config.yaml
num_hidden_layers: 9
vocab_size: 8192
hidden_act: "quick_gelu"
norm: "layernorm"
rope_theta: 10000.0
tie_word_embeddings: false
init: "normal"
learning_rate: 0.00486
lr_mult_o: 2.0
lr_mult_down: 0.7
warmup_steps: 200
batch_tokens: [8192, 16384, 32768]
max_steps: 9208
dataset: "wikipedia_en"
MLP neurons of a small language model. Each row is named by its layer, matrix (up: input weights) and neuron, and shows model dimensions 0-191. Each number is 500 + 50 x the weight over its row's rms, rounded and kept within 0 to 999. Numbers have three digits each.
After each neuron's rows, "fires on" lists the tokens most often at its 100 highest values on Wikipedia text that the model never trained on.

L3.up68:507512485545553567453473517466529425486516449515551527474596559531580556546489455531507558530490480505567495466504470516574505400452540469407548436503438574413556398536591639433537430424426510509526534423593437560486474533545510434524560547443498515409438410490460514492561457510449494518493393586456501508468517532473547428476468479528523592399492486567479488519479457548474465557430513550457388543464440504514507488528491522577591547458500552493507493481551447455466456368399529534585510450483446512514506459475502499594540414537545539464471524504536419507422527490455527543
fires on: "al", "er", " of", "ography"

L3.up20:538465464467539485503393529444450602546559517505401433428504513524466467462517509556548539482518549503440492463533483424492472505541590571539492471486513594415537394528386521464570508506451523463524467468469514550587433443560497513508446502468563600492475539553609529595543477430473555407590470500509424494490479437499456513468519470628427476457387577480525566555537417558543544551510549478485474584379502549454507611457548536522457508466483489535428500509596544441481516495490434543543538521542460446488428492511474520394463447496520499486463446479580554438512451493458524554
fires on: "m", "od", "'", "k", "nd", ";"

L2.up678:531453451501497422437572588487478559497486455477486586554484489448505483499634505535467556562504659505460541510532476435466513500531512557499419406484559420597513362557474552481514433443450550407430515606528408447518490497570505517549534546497553497538455510432519552516425517451497567568469548459592510592495485472530404525397470436466495469549523462425548451506500552473503558501513517449529484498454357387504525495458454507560470487452527522498535583540528524474492593478488441479429496533465521530531457561509488455469573528496482558481428427514491542505426583468483474445
fires on: ":", ";", " death"

L2.up669:467432467484540490535501510469418507532473412465541421475569475543499436556446533512452422471426496548411493400559425512446481524402449551440477534475479454465572473542453531463562504519560523466518497477458568571512578520548601394479488457469599407482485463515470462431551467505481459420451512586463408473438566468522569553549466585592488436497488508500560477471546487440530580473422472516505515476498473558468473543470466502620533474547531548532547483557528449383441425548553502533485521594491534531489617526524566455525515456521468532503521532549550593459601452563572499593
fires on: " as", "9", " of", "1"

L2.up349:549486457372513449517488446533468482480542548438513507476454524522437477420439517587535437608450445425470504472486514552532454529594464465480545541556467526550448533486484522526409536517487525532410494522439600513503603455472448520454449465538579533415591539449417545505505508573574483516497422544539495569503386424495523479468527485430472551573557485603481416398488556540496587466456570477567487577484458473539543506478510508451434447505509545547536454552549486526460495434490588620628487515471452451493528472469460504483541455520373506471562586535515525560550448507494530555
fires on: "0", ",", ")", " west", " south"

L3.up314:473489536369524496486375505511423505571448536515551506515489656504533482579511473442399538539588541456479469438452499480481466524508447542574525579477447489525518470504546504496471536415482566507389565485434491485496364522490491516543573443476464559465482566512535482431442516482499391512521506483511440507462567533573448483465500500544488478573575474523442525431596496460487516527543605503548511519565432510508567482513543502528582492439497554451501565464580516471513441459490400576553516507508495494602434510428435439438358562467554547516605523490475534511530463482430425524
fires on: ":", "al", " of", " following", "y"

L2.up180:545365525434515405452550532534564423580502516613500624515499438466581553519539615573449560600500498489528568389482476511547525486551549540468468467448458528472504400536464541540475512578471575506551522495499471544423454502550460558459563531526471388545467526402464568476454468514484500552531388447473482555479443549499520496412524470519388512491519506486523450534497497576425558580466496563512449527541459463568437508446468451551525484474389496530497608469596505556491545488418439463498461606458528528475509478495487529549475480485517504561448508448478535480495438503433425504
fires on: " +", ";", " and", " Date", " The"

L2.up381:576551554456542410495479382371544537507496503493508504444482481515529478473470515487487469471589577537614462535457524441505561536436638468500425463510496513557465534467394520439519538438536533409541459506398556528539460455476569517496474431467534513526504474514426464392558454553485483526483413477542512383547569565569463521405530504450540456437424490527487527640568608498553452538556497514475494518450545564523498516551587572458448481517480578556427447450524470457537478498570466567456450498468505494507544503557497482543449420478540405429475520590477528490524541504477525546
fires on: " of", " in", "s", "|---|---|---|---|"

L2.up566:491547532466506626472525537551469392603510532456523447473441453568520493538525503425475540644375465559474508535564505537477500500561515446542430481480476426391425566559445512511492433504521465471522528419584470513569472517468526401530512464569486482570498477527448486540508459506466503450549506475560445496449491395496428514555525442480506530523549545368466514572516525554433509548567453556495563515498461499563539436439456493517509509531438554499424489508490541439522530433470518404506492519565597518500545576486444553385511613420508460479440515456457530532483572481610549427
fires on: "|", "8", "1", "\n", "5", "4"

L3.up405:519641541443428425469422428463504437504474477477487513525498415467506469530531535549535496497505567432525432540488541475412548537476523574511484491487448433691603515517540518390468493461510539573534533576520588474501421443542497512568600410447471533439477453520457474446538537516519548490431428375521505475441507575577442491504502496471516573535508534561465507510519450555493458486531507520482521405474565590471476521547521529378490536546510507455516521454520618465517482490539616558530501575562512536512495489459510564487477520498446522403475487437547567469547530444483389487
fires on: " |", "-", " a", ":", " also"

L3.up232:477490499450564534486575528458520563506547496452483530509552477473564470590420479497501449472602472465551546441496518489444433565511542479645455449416481439493538536498491463475617489501506512439621445563598622424530532461500472491501466507420516507519519491407513474472471484490453558489524518505561537533469545540580541510583466541502375451548493484415417494428520495507475495417535465594438402486439480498417484524535521571505585487625427569515561494468443548503523516594490606455524492434531467537472389513405427528520473440510526549539507478529528515491487524436468578468
fires on: "or", "s", ":", "'", " of", "end"

L2.up748:365573475439568489462475497482461488469493574460514502422491439600553478497450510442562553596479442520520480519508460517514424515473535508408474450436508442551565558436486618469484575534535457498489553481513393472606506507483481476457464534502543403448409493483424494584544492453594528492489522461565534508525494494497453517562559485604463363521477510471614527506491539441461559547549400540465507535462473598583535465527485544534508526535408500517474550545404461473442464518535537418616485561477493521522540542506451616442500532408555478520492527439417467464532470482509515548
fires on: "6", "5", "0", "7", "2", "1"

L2.up153:559537488456520372635512548532518493456533546478533492511498436572491526525452417450480494459521408497524429510444509431446547552504602452414571520495490532467453538472556479516524506446408525458561503546514475494505403561423431427578574460539481635605485536452561588461490433563412455481486505510475547455558479527489450461533526415479456465513475484541550435525577466493495501542396471500511538563505503566439514435470603428514498478469449470536538539480465489439502546465523492385492554471456480553478518546549459475437457514539576423515542517614510451434563566444470578577
fires on: " |", "s", " of"

L2.up744:395495460515440424586566444536529490436493531514579536507429519498500539441536578440476567400534575537517450636503506515479360558583538521453512423573468522497530546500426480523588439493527494533477397492511572477485406511590511448585583479559495435464451428443372427473481461456485510503510466452613490559517583483467458511467455518530522456504456527473495549482475477489486530516542505508405567479450534472485562490429476519528576503483396459605538494510485430528521554572454414507614570590514502543521489505532442499473508474510483513477534584562485530519485545425502512435
fires on: "==", " more", " most", " both"

L2.up312:370487566565539479470563589504489492605454490517462431529469482403514517465515456542513551501574494488509587376566426475497428498444470592537538453537524468555508514516512462476483423491531453401569493418468404499543550412449465567538480488529520654578433494500488369443390482435489501499512508495445496483422535501510543449493485587528551470489517476497575474546504470531475511543468492541550550561472467476560450485554526483501529501465557528538578591449642557473489566534498458455510497464472511537525452522524496452567560510498487492475498381507628509511406516584545509491
fires on: ":", "\n", " -", " |"

L2.up549:417544457544471391488541431464484503531527538473403549461510488480451431391500534586463502421592592539536451496561474436418503493521540584441607396558417584478475631468561545510468479507525460519552401478550511542477493451547539463518583502457472510467487471510529466486539458504550521498462535428604568449532504467540505528596441564448499455503419588500514444510532508537608507507509479548320491558504537469449477439594564547467500557444445518541552494515447417523470484508485485396504467576430493507493462436504550532478549476468502479486445526459517508534585468477464502506
fires on: " /", " the", " is", " also", " worked"

L3.up39:552425469548642408524485477616461499561458533445502462566500507500493467460479432474518423528482432486501367495429438477519459486394504473496625596505494486437511485513460479533517516509499468529552528430488494439500501466548568418477432593486573495603473448511532523468483560489492499536514527504433521554581451489535604430561488472547585559519522481534521463499523440597544619488569483467531509525438538393581525510556485501516481551586468471481495510502557506464487504587441492436403551505453536573569444482476493497409463550503494382463544448474369468555481477490544495540
fires on: " as", "o", "ic", "esc", "ric", "\""

L3.up149:469467525539478569424439469446397581528451458526536442533550543568503451509363467542401481479489596537607497534531467541427527544496452468457536487489456540500492492476431463545440467425435501483438511539435522466530551489421517480519486490422545419500516495585463468483595528404548548508472501486462565524611482502488588479509423612543543459476556461481519594505590502535481460498464547574444441448523492499408523606528401513560494429552449480517457492476452522516578543442529520525533461395579521558434564554481571517542481488584509536420579452499540477436536488413529532484
fires on: "\n", " of", "\"", " was", "7", " being"

L3.up60:465563538550501526552425562572563471430471463514382600498569496442480564541510499525496455557461422548559538464530537503509448453574481515515526582582468539550326534526548409446520453580479550464447470490440619643605465517499529471566484499543493448531497528450543465486476518493505557508503457484491551532460535444516482479498520523497485480562477415454421464418475517488486545495502490581511546531536481562471525415479523449654453502583525488435483543514560454582533473645483431508553505524494482483443461535453493539521589496483437470500475407467445571492525473472482486404
fires on: ":", "ed", " reported", "it", "ent"

L3.up367:446569448543506518531519474517473425489433536565451528510594483602519489488533436536396523577467582455526486499563537522520410508423467493449476507485522452433462528519526413533503450489469534559457534489459517464442476534580521498461490466519509438533593498512534528478495511601397453509489459501479467470431554467556487552518554484545465467631548527492462307510495547467568461505527495602528476417557499458588515453365484444556562509525425541537508528492492519495558575538403564455444481464484536437501618472458557602534425533482513424524573419443492499435536550496488554526
fires on: "–", " Bel", " Cre", "x", " De", " de"

L3.up98:470429489542499434419444489453459560512471531519525546479407535451542504468489385527446573480540483623563500505516577530537544480508558586497581427464501530447455391515404560444489468537444478479566448542518483463554492469395519430541552498503566493500447408484513536566495527457499466448536408470571402501516516481432474528467558537556491517422455523513462516488474570613431526598470453528532534491429513468542483524514440466495533482530448492451447501494539629523549508556568454543546478465495456601466411478570515604612608430531462449523508532489571496499436405491503462532
fires on: "'", "k", "ok", "(", "n"

L3.up81:543552605500471435529447564441608478543567496538439483496514382529585483510443476556441514507503504515479535482529535501585466525431599534549481546461532608426461465518447501588494477449506583437488578444490516503562548438536422461486524478507448422568445517534515449471433507474508566429400453483545605469518394613436552498569525484503456550515516477392479454479519541537561497502507454536488530507432513529581499514546483573602431522492542540448428504458486451601449532532508420417527500578471455432433561517419475486469569495561444513525474537494426480561427441506475450541
fires on: "==", " ==", "===", " Assembly"

L3.up4:453525469506477449572533536490540445550514546623486496495513490573621511562491478477421424460606518495521536455448551579508522463477567501424522473436483414593454499463352392548516433499472539536528569539514576552460428495479470551510537429500487571476561495545493527550458389524484416560441432436499519443487604590541450469466529402522543555466518503548455537470652436549501484488418474507402518505565539541557447505446614559540495439507473466579507443483510507479485461497506482466464504543516496483567492454464485514461560458477508498424476542580517506497471513440533388496
fires on: "h", "s", "–"

L2.up79:560504494482468546438441532498545522448445557459573595429522451427483518427474562453424465526485525536489445426442513533436514547452461595554579474537495474463545414561493451537516491470492572483502398441446464608524505422596560411548553453494460455420505485454419479522580497465524575475518513494509537545476496535492485581487541552479380497476452496601487504584547533564519579551537440455501422443457573513547462554464533496475482409538392503545469487569526504550511530489520512536510500482526529590484503438428441532501589420434489412478464542632474619524485510455509500426
fires on: "3", "2", "7", "1", "5", "6"

L2.up608:528403551506567423479538523461558533604505497553498499534482501475520506521497583529503570544540449419536498426428504488545542457575379536548469496474497477481540452536486506497536390461463560442431617422513526516530468485575514504528453551505448491600481449487515486495545554531513511533488530410540482536476446504484402379403529496559504463594548442463483467520408427570450499537522455479505536499509516381562470448499557469429531414444480593483506581510590485550499563428452446455556500485472443599543435515539451563417496469487544577503589497398584560527558489528536455494
fires on: ":"

L3.up63:444451415492433580492473471564436499515511420525556546487495434534442494520477543525505413478480508563475592514542434537414546542520643555437526408493489430517454481457458532581427513531466460538531441568495473514472586583448420549493420488516539459485583475449483482426411465531477447474515474619484439533496422537471528548575518507513490424585581504526567532485551598485504554526510448552539570515501523451506561447503512475547488411413459551441485484470465597410544432434471612553578440564554493463538421460488503539452534475569445515480503564494571540503464525482482501583
fires on: ",", " "

L2.up577:566526515546487409438505404525586476532499536493513553457484488490466493479480472516599555521417528546584514423561617481469493516545517587464428572520460426508468509434541558535513385490461519505514575479466551448500481392364453464508561548601440518511515424556468606468502450510572384517436485605511550447515405495436401490563495544527457454509550468519552417521504498413466489542510519477458537491491501599489477441438596391502525461514447572539554426498450555469453492428453549503511484547417486509556559497483405505534484512503486550502518515591511474549496518497556545520
fires on: "0", "3", "2"

L2.up398:500507517570594583553500469478421524481534514486519413514438564417440460433449499517543500451579496549433553552473468439453608484451457415542536545455480563504475541489466471471438523478527482445509590532521498494406567476442493479472411489517509531473559495625441457477511496478529510524455615557478500410500493514495667440515544477471555498535455500529535467443547503506451457427402490421465481505525475490473539580507507478574570471502609489462518435515519533471487512510509510480512594411532321551409468480440521500595584480550578442587501540543518517506527459482522516413
fires on: ".", " =", "\n"

L3.up688:496583461560532437525401465381471447463468493481435432457481493525592381520475477498515508530480485448508492507568452559506549444488509449516558414486455444576560488446473501501570448479490431402523487478538558511453622507420459481499572555512470512466453486507521439459560546526451464479480429487564477524475566513477585583492561500531503556478547467454475530491482616501476511444478476438495572449446400549485444460472613514469495610487506586537495531510508499499439594460486519517414523580560506557457616512508581402621454526495551477491517587552553581496470426573491525436
fires on: " place", "\"", " ", " per", "n", " d"

L3.up278:453516485607479486464446520481396486501564510508525498524457535560481518520528478555537552467419512448503489501520498502504426505566583480547565527479478451482408538376392517555531516531485553597459488570511419472588553552455595436511609430511517546536568510667469471564572512512464413417467493458559429450487430461505487542472506483483540539510509463510529501544519464433502505511557486486520442558483534409510475443472486483468501547550526562545477472443446453486421509485464446461483461522656476613553442561490420558528451466574511565560533523360563502555515444539451493485
fires on: "c", "b", "n", "ve", "l", "se"

L3.up758:642486431545545488503480542516534519475520557437458458446430498415428447508600448523542533575530464456535494551462562377519540474446538471441513503506420578448441498468399556450483516496544517496548532435535485464520563475472507445559550515487553462475445485482395459472587604501529534530525501503485535458453502494533480498568468412488562557493523431498450480513523389502513522612469458563445585508470463503536431516514567548507475477533508442564561474562482473440374474443549515505473616507507405524455440477555535494466554478505489625462563511523587635509469527461391484539
fires on: " |", "st", "-", "urb", " under"

L3.up732:374536449430490499479460499497461467586472449479425613512507471553496546502516565572504470571500443589463492554559394451453440464522451544437494532484471480528525498473525455432422450401524434561560561444521453471522524488377531570491476449522472424490582466505556541483501493462533538504540526542470450587559559535436484557528517520496584562562523505425477464561560457350526487546546591479489477557520587492491567495478509411486494563482578472482497504432492446462452476441529538465557514563496542499514523363443593558511538503441529511524511520520551549465607405393496451507
fires on: " "

L2.up111:544513495483429536542543470481510493398543497468436453357584409477496538530472415493479576525529554450542483419402499462473552437577520540450567469438472570562491480472478598478572510610549480456523495443463467567474531539503496546557546518532518556583425455528554491511439433501564537509458454504430492481540496492430508520545563523507476387468463429561537464483490566516551510478505415529557531588562424531477593517479568508513494554509459548447529497546452506554558474450533560452391529578544544501493490460395459481500573403539461449420427481474417566429511462397541537533
fires on: "0", "9", " No", "5", " two"

L2.up82:571627514526543491441428475414480502499459487485557498522432546422456510465440554531488579517492554565429494525407532501466535586511615397542459503414491455523616554687558465520543545459502524408560511422492448416593572496482512515524486470500572514558562458510488521455468544468466549569540514493439466474506483537541479448515508515561545513433417476518554561495474472516491502463492510421479516441516477457477519649523533513435479508487542458500516460485531441488469516570587550510422534490535528468500426527426540433494544437510491557542410412503584533447434493432444503421
fires on: "1", "0", " the", ".", "9", "3"

L2.up718:400570523518561467477491474525462471433597481552526440502517451471505471507509527515450529476444477432477475545584531416478462562508466440473416453511478565478496481544442482565482433492492492462552560490544514534616542505518396541451513456634540405534443483431517467507487563483434502466535510529429431486500490515550382569517571442530468385483432347554592526480545479519496511527544546492402520463528488504526535417471516587562438571544410504582495470605541425578484573478502528496591478498534423583505498503545482481496583482535466559562491494547564479462532549455521595474
fires on: "d", "I", "p", "U", "f", "D"

L3.up28:467573441539460470567513543516475452499516452587427451517555548604445505452582472455619479396506466374531504493526550499479467533486488440543514447404522460433489505576423483489474527526446573533449628485493504547454487559512499517549506512549636514478471549443402492411510499473601542516463437492358464507452535520494545424509553478525515484425464455434473541501530462432479470554495463579493498526600505426495568464383525485557537483560501560586519434528541491507414578407506532516454436495530490528472481495601528558497518464490504498500474525428544601570494550462496447498
fires on: "s", " his", " an", ":"

L3.up705:497543469524462522548431506564474577496497517483469553431558447432402566447529498542440498491496538397505485414450510517490509529488452430560500442521501484590398506419463482504549536470447490513506502524609507519567437467572431544525566561569533533449432475515526536498467591533515511548563548588490514499531449456446589514530423486456557495593552479476501521476550390484508477479502499586544531500452499534522503541480480492602603553568433499447547395541504471497572423489457464498480468458464417575527522487429470568434565451577402478393384475419542554479442568531493486599
fires on: " not", "P", " De", "-", " To", "p"

L3.up51:457584485479502561478466481579454540365570528570453555402494564422511488493404482439545505491459419475502440546492538502470511471554519532539428492452468446524491621480468595571518446529477477450464453476476553499579566573467491400458506423556479473478395464440560485472515508534502551443581456558562456513433503501448458452550694481534480474521442488516503541562509471470456487464561594494456559458539412473415527484421479511544503508487501524516509480585553557469470448509523575463484543421509434521525526502463593585515537536533502562560543448551529398482460517414494568502
fires on: "D", "N", "d", "F", "G"

L2.up755:473444505510564501479445516525523505474443470485526477473458508548455460434444444487547568463517470487489449422429505559477544438439464458509531507464554501490496502588443591543570545467551453504610464421496418447401482433473525405546539456514564557453518434522509433488494319527460432526556448474598428437502518528453576552527535500517541457535459407532529644615528523485434518459416482503500551507456418501485511524470468488552475526558581467543496506517543467464541389487590545454531553570557523551546488500523632507585524464557531485494575560486504560541517480532458429449
fires on: "0", " r", " n", " sl", " sh"

L2.up563:533500541520581524516525504538564490561576550529505541578440488542319399527577540393495520402546394580443527490477542412466479539528449404531534533484460422502453576534533493470412512447522508541521438512513504441489503498472480561521502457475561514498570490597513483492473444437494441456481603595390486574552475551553553519562465626491517470541548413496434563487421496520432493518555436544475410432486434416470544566536544506492435471522448537539456467453544480536438508474480460514547535569596536524474463494519467493458449444448468545533553500524429530485502584490517536527
fires on: "9", " were", "8", " was", " would", "ics"

L3.up37:527496549511509420550408501507462484502485410454529533375565486494460426543430507487477533592499541614570519514410512565424528487532437459569524438411501453552521496541462504560517429521456505604507571521431559490479560513466463416499536471465524534470512550443454516577477467450497488439582424585552498480511427495544533536513395423433513495455496552542462383572519586539499447501542539517472480555407384482548535495547470578520545539494561547468548587453548555397438588450463534546521476461501467584528524540453457493495406488453487518471476536432518475511467571472573542580
fires on: " of", "ed", "al", "ing", "ath"

L2.up188:521461534475524533620486517622493563479488602457533487452447551575488510511409492513567422506567552590602524430547495557355466523563634499502503505536503471498474560464506549534453578541477532551459422517562514440441498506424482535472487531505496537457506522516415501459484444509466486576416388595473452507513523471489542561451468506421530467484585519519468443502496439414499496435527467487507439548434499462485422544418504457462521489545516492495399411482494505530497512433502568572551539396411391531527508492513464524531559417555502549475512603476532557472480468396545507535
fires on: "0", "9", " most", "4", "%", "1"

L2.up295:400607421522555446541512519389546375595497541560559556511494498526500512441566492520462447496470521564504416501422486503443558575486538573575528551443484643503451519487454526536514457375496434505436549605376465508567497547442557533517403542401462425508513448547462584459454463525507544482445481558486517486461482581467583516505530545425509502551425395447474515500513520497504516481443514526521487495542493505524524558544396513560556462523480535582491477550439572486491544460460523471499481524577462485437481507442540512515512470453542517469512530439510510491433456643459545442
fires on: "==", "\n", " ===", " =="

L2.up647:419520518612557476518475494519463439516594507522513475504465463592475494508364506525541596528456488502533481531534399562470543558486477491491457511463484462504538463594566546568479462531445535428568619480581459512428599484471611481539526446486479487466558546561530453421495469494435508516452480541526501467500545570542511554410432534551676417476412471429537432427531440492412450467478447479507505489442590457394505532455514511530470496508589547483475448460446468461488518495558483478545522499581420535541536569578496499506494440488527531540545573509473497560440380516533503464
fires on: "9", "0"

L2.up222:529472396539534539450496403462488550475518490500518596445397480450439484471569397513501547550439452491446431435419498520568462494483444453557529474495461510469459497506558513470584377472483617536529542544593485623459511497563384482514584475529550497579456499511502554514558543465482475614484474561404591579518473447463587460541486429538565563628521493555453468578505477535430485504525498406485523463512513437504612402519548496487464581415437536522516538511547425528524518413519524474509492509590522540485491459525483508447513496446486535460502461476455490474436466547545524510
fires on: " to", ",", " of", " such"

L2.up687:548529509470423449523535574423470580526457469445494540529554527426569470497524469527494527484499475462438481530532462428455549555638454514525550457494536531413473521499456523498494499426430579408563499500432514479462459424497451568620575636403452556545533480483539514539450499497526489470514560397503512562450484506522486607514535496538492519571561495572504509507529437544450476515552441608504561479483437560598437493512531504372423503578472453523532611474532561490544498487424404503555439509482525577505554413502441495404522486536505526536490421488522473476471511431480430402
fires on: " in", " the", " also", " by", ":"

L2.up277:485587412511531461424546572541566570454538607485453470579464357476521457598405461485543494484481536555511488447514543448461478481471425561427533534515514481371527494433422477554502497553500516538486502512470512559514528507426537435562493484462438447465487507569486483422488498516487439525468544533393550611509493567476458516507524551440460456516594500492467515557433465485469546554587488646490429471459476530585526508520592434528549511481394555524522521454463559573512465495612573549470490576501453507502494501424509507568530494528447525429417530512495514551494496400576585485
fires on: "0", "9", "5"

L2.up386:466514483526507470469482489517430531477497516515485521470489479490451530425444551522417510581489569429467430382455574502468496577517492477561495544519443568494517476509541507425530397439502598479411434430421525487543442416452475558550504536555510549602504482443563581507520596417443549515492475483475615543582508505493414506506483472449589571593556528559453573553541432511492470549481481523533513485523512383497562522441527486473456517473387466535537505531627514482476483510547510441508452472536531563490503463587422545503451466533453561535467416534568439428442545547529569370
fires on: ",", " of"

L2.up752:557461544490525463555448411445482528508541532503543462501517485514429542519423470374422531470518531534477542542439608434445500500507470485447556557511407585512515524505407445599553381515463535391441488561502518493547446497474519494514495564565541435494404494485525475579575515481504514475527539484470539368489444453581524507582472559524517452550487442510513471470441588571528583480416558553569476464474437472420507436485521524519504475459517460443478547536530412544550500502549521545541508556467489539496544536573424501395550501543495492480547449443525470564646572440466512378
fires on: "7", "9", " of", "0", "8", "2"

L2.up284:535533512548556485474593610542471419558487488539524524553486543532507528503567570456509526560394420391454485454573467469494569566538417612617471449468557339494481469563465612471475552431463548506443462551395435470497523474570557501489481484416506516583503499484492496441479491444480533430532480494480539570508487492571520528458469563456463463495536481444436461453551516470377490523570433526606548490495562531550486439482627471469582443513429528539551529479504489492462555416456460512532505537434534534562405491450460500485510562495450547537466464438508471466482528497446549468
fires on: ":", " \""

L3.up602:459496504576547574458420405537476564479490520519544551506542639546422438442461498497435548469504421454554574496563613485422416532595489509591585451508544536513448535465448469500582515569502553445583480510428505473562529483450517540474467426514487500528498495451427524467471541515509487411452465463509447461469510430453461387494455497551504407522503521446452464438519479499578545583505589553630543569460540499495516431434453439439475541536537510470492483458511457493545481462590506511545458549551569585475518469491481498491483468427545441617549585571537550485561464533483588469
fires on: "ent", "s", "or", "o", "ant"

L2.up472:546493498512518549475464501624493516461555524444519504517496433552455460596413534442382522560550556500487495475535532510510489507556474569523511532447482516423601465474478527607523418566342542484459537531506511551529558466501598519565441545464428464467482486575546460492435502441425491550540498458416549510478505500563456480580491450585542508578549514557489502563588492484500467454507493492408484447441488366558448498511488506410417431520453457462475469507535439540528547453449508556480481472585419503515510492502464542495551488552415510579478495527517425601629481425449457409
fires on: "1", "9", "2", "7", "3", "4"

L2.up442:412535428570502529499416582497507482509548535524522516568504470563570409408476487389433520542555454521445512492491466531540486418649451452537520543459410501428536510476522403531538445511455516528477403452523483482563556455562498520541510481451448521457383466480492530496506488484475375433468544458526559632534533455524547457522500530560503540549575505488483518461508486480480464523522555382497444484463466468525488463475431522511545555454479632522537480510528507566524569482469408512594468468666611485404501494538510564559534478547546495530478540439545455423530513533524505533
fires on: " to", " be", "n", " is", "\""

L3.up755:309549454532523455498527466448461527469441514521522404459557474418480559489549553416451541410527541479609447397414527518495615474596578428432452513493464593505457521521335503509542546520538508500517560568477493476546526450450526478581500459492462586536502497551482497508564500539430473500444403528509423467475498503471375431543456455532565524532442538443491564535548454482497542475575472516519575512487602493519440411477473541496508513566499471525449451533507465528575512507452486563566450585478509546461515516567512459488479550495566557529511557394504516497551493476494449491
fires on: "st", "k", "ve", "r", "b", "sc"

L2.up606:398417515605581439578517484575477600512440508501480436387501439504488526536436509451542469440551404599534494521522472426499485521517499427496484576529444408493470512543546582540468492505451532516457514460536524504475601512612518488493532506513526451446459484511506490530493491444577467574468504514472610551519459446526576484509479516546493555463515370480476576493414466535434569516603501471463516517522489479417506501452510533600503403460607538444460552433562478476508443499442528526629497449527519503501381605501571425461549494440530540540573510426506457532464452532519513535
fires on: "0", "9", " in"

L2.up151:582557495551505647493470484550476449527555552514550481566487472556513440546530531510394474488535459504465456529439550486470426437495543472542484523496549509481493450413578504638430539467506454562483464501524579431473492566532484526528443453519475458568428559560540543521513552513440443625487520507566565468536554545533468613475545452619512475579553555435533504449496499504468516412485492476551462536534451468452492481466460444444481447436510585429485416481510511477486568597536518470486498474431445472451490382500502436508449531491569403444409454488609480457433485501505587597
fires on: " (", " October", " November", " February", " ", " April"

L3.up336:438474513409529440495468441485461572465500472505468474519450535584517598482468436439501496545601523529508489523464609513471504613557493413569498464545539433543523518450444438475494476441512531493430571518598559520523477500487517373503529515426549525494449521532601500439324506544592425493530471439501419383570502530503464556545492439581496493539529529467545551452504423501400495533605529484442410431470464517487506530459443572505528588558511544565511494405474516481546435578532516444528468503520421559492465544477488497574500507443493475551482503441571510510430545514470544576
fires on: "n", "s", " and", "em", "ly", " of"

L3.up583:523539496464492421528485562392578478535557542544552495547531450537436478490547502490488476546490424377507597498512529483442455503530504584491478450454562477477463448465485482529452487501473553504515585509453430533617423561524473600502541434578563441555458528496440482514439562543507618515446534462420482485517542466531562484461460553526413493522569455591586455494532555467455522537487597637446544442503520489501467570525509488501518435527436489448396466508596441438530490517426481552489488502535536484472545502488514463519551527642417511405468479392529571513477591465464578520
fires on: "-", "|", "p", " O"

L3.up650:524501535448538541485379481469601463413468460511543468569491579491440481492547485487464484475478525572553467503552497429418476524560533442488470438491578577503498480430421466516453550445571433517502545468483400413502544522418467474509491530484535556583519505504521593493453608467534422554511544451454515484479489549472493472498492433579604467462462517570552548523414474512489554566498479555388367451480578528489435568394565514447450574512467501584467551466503567537446605546546518493535433517521447509561520463496517519501459498586619467496475405557472466548453404489538471521
fires on: " in", "em", " these", "eb", " of"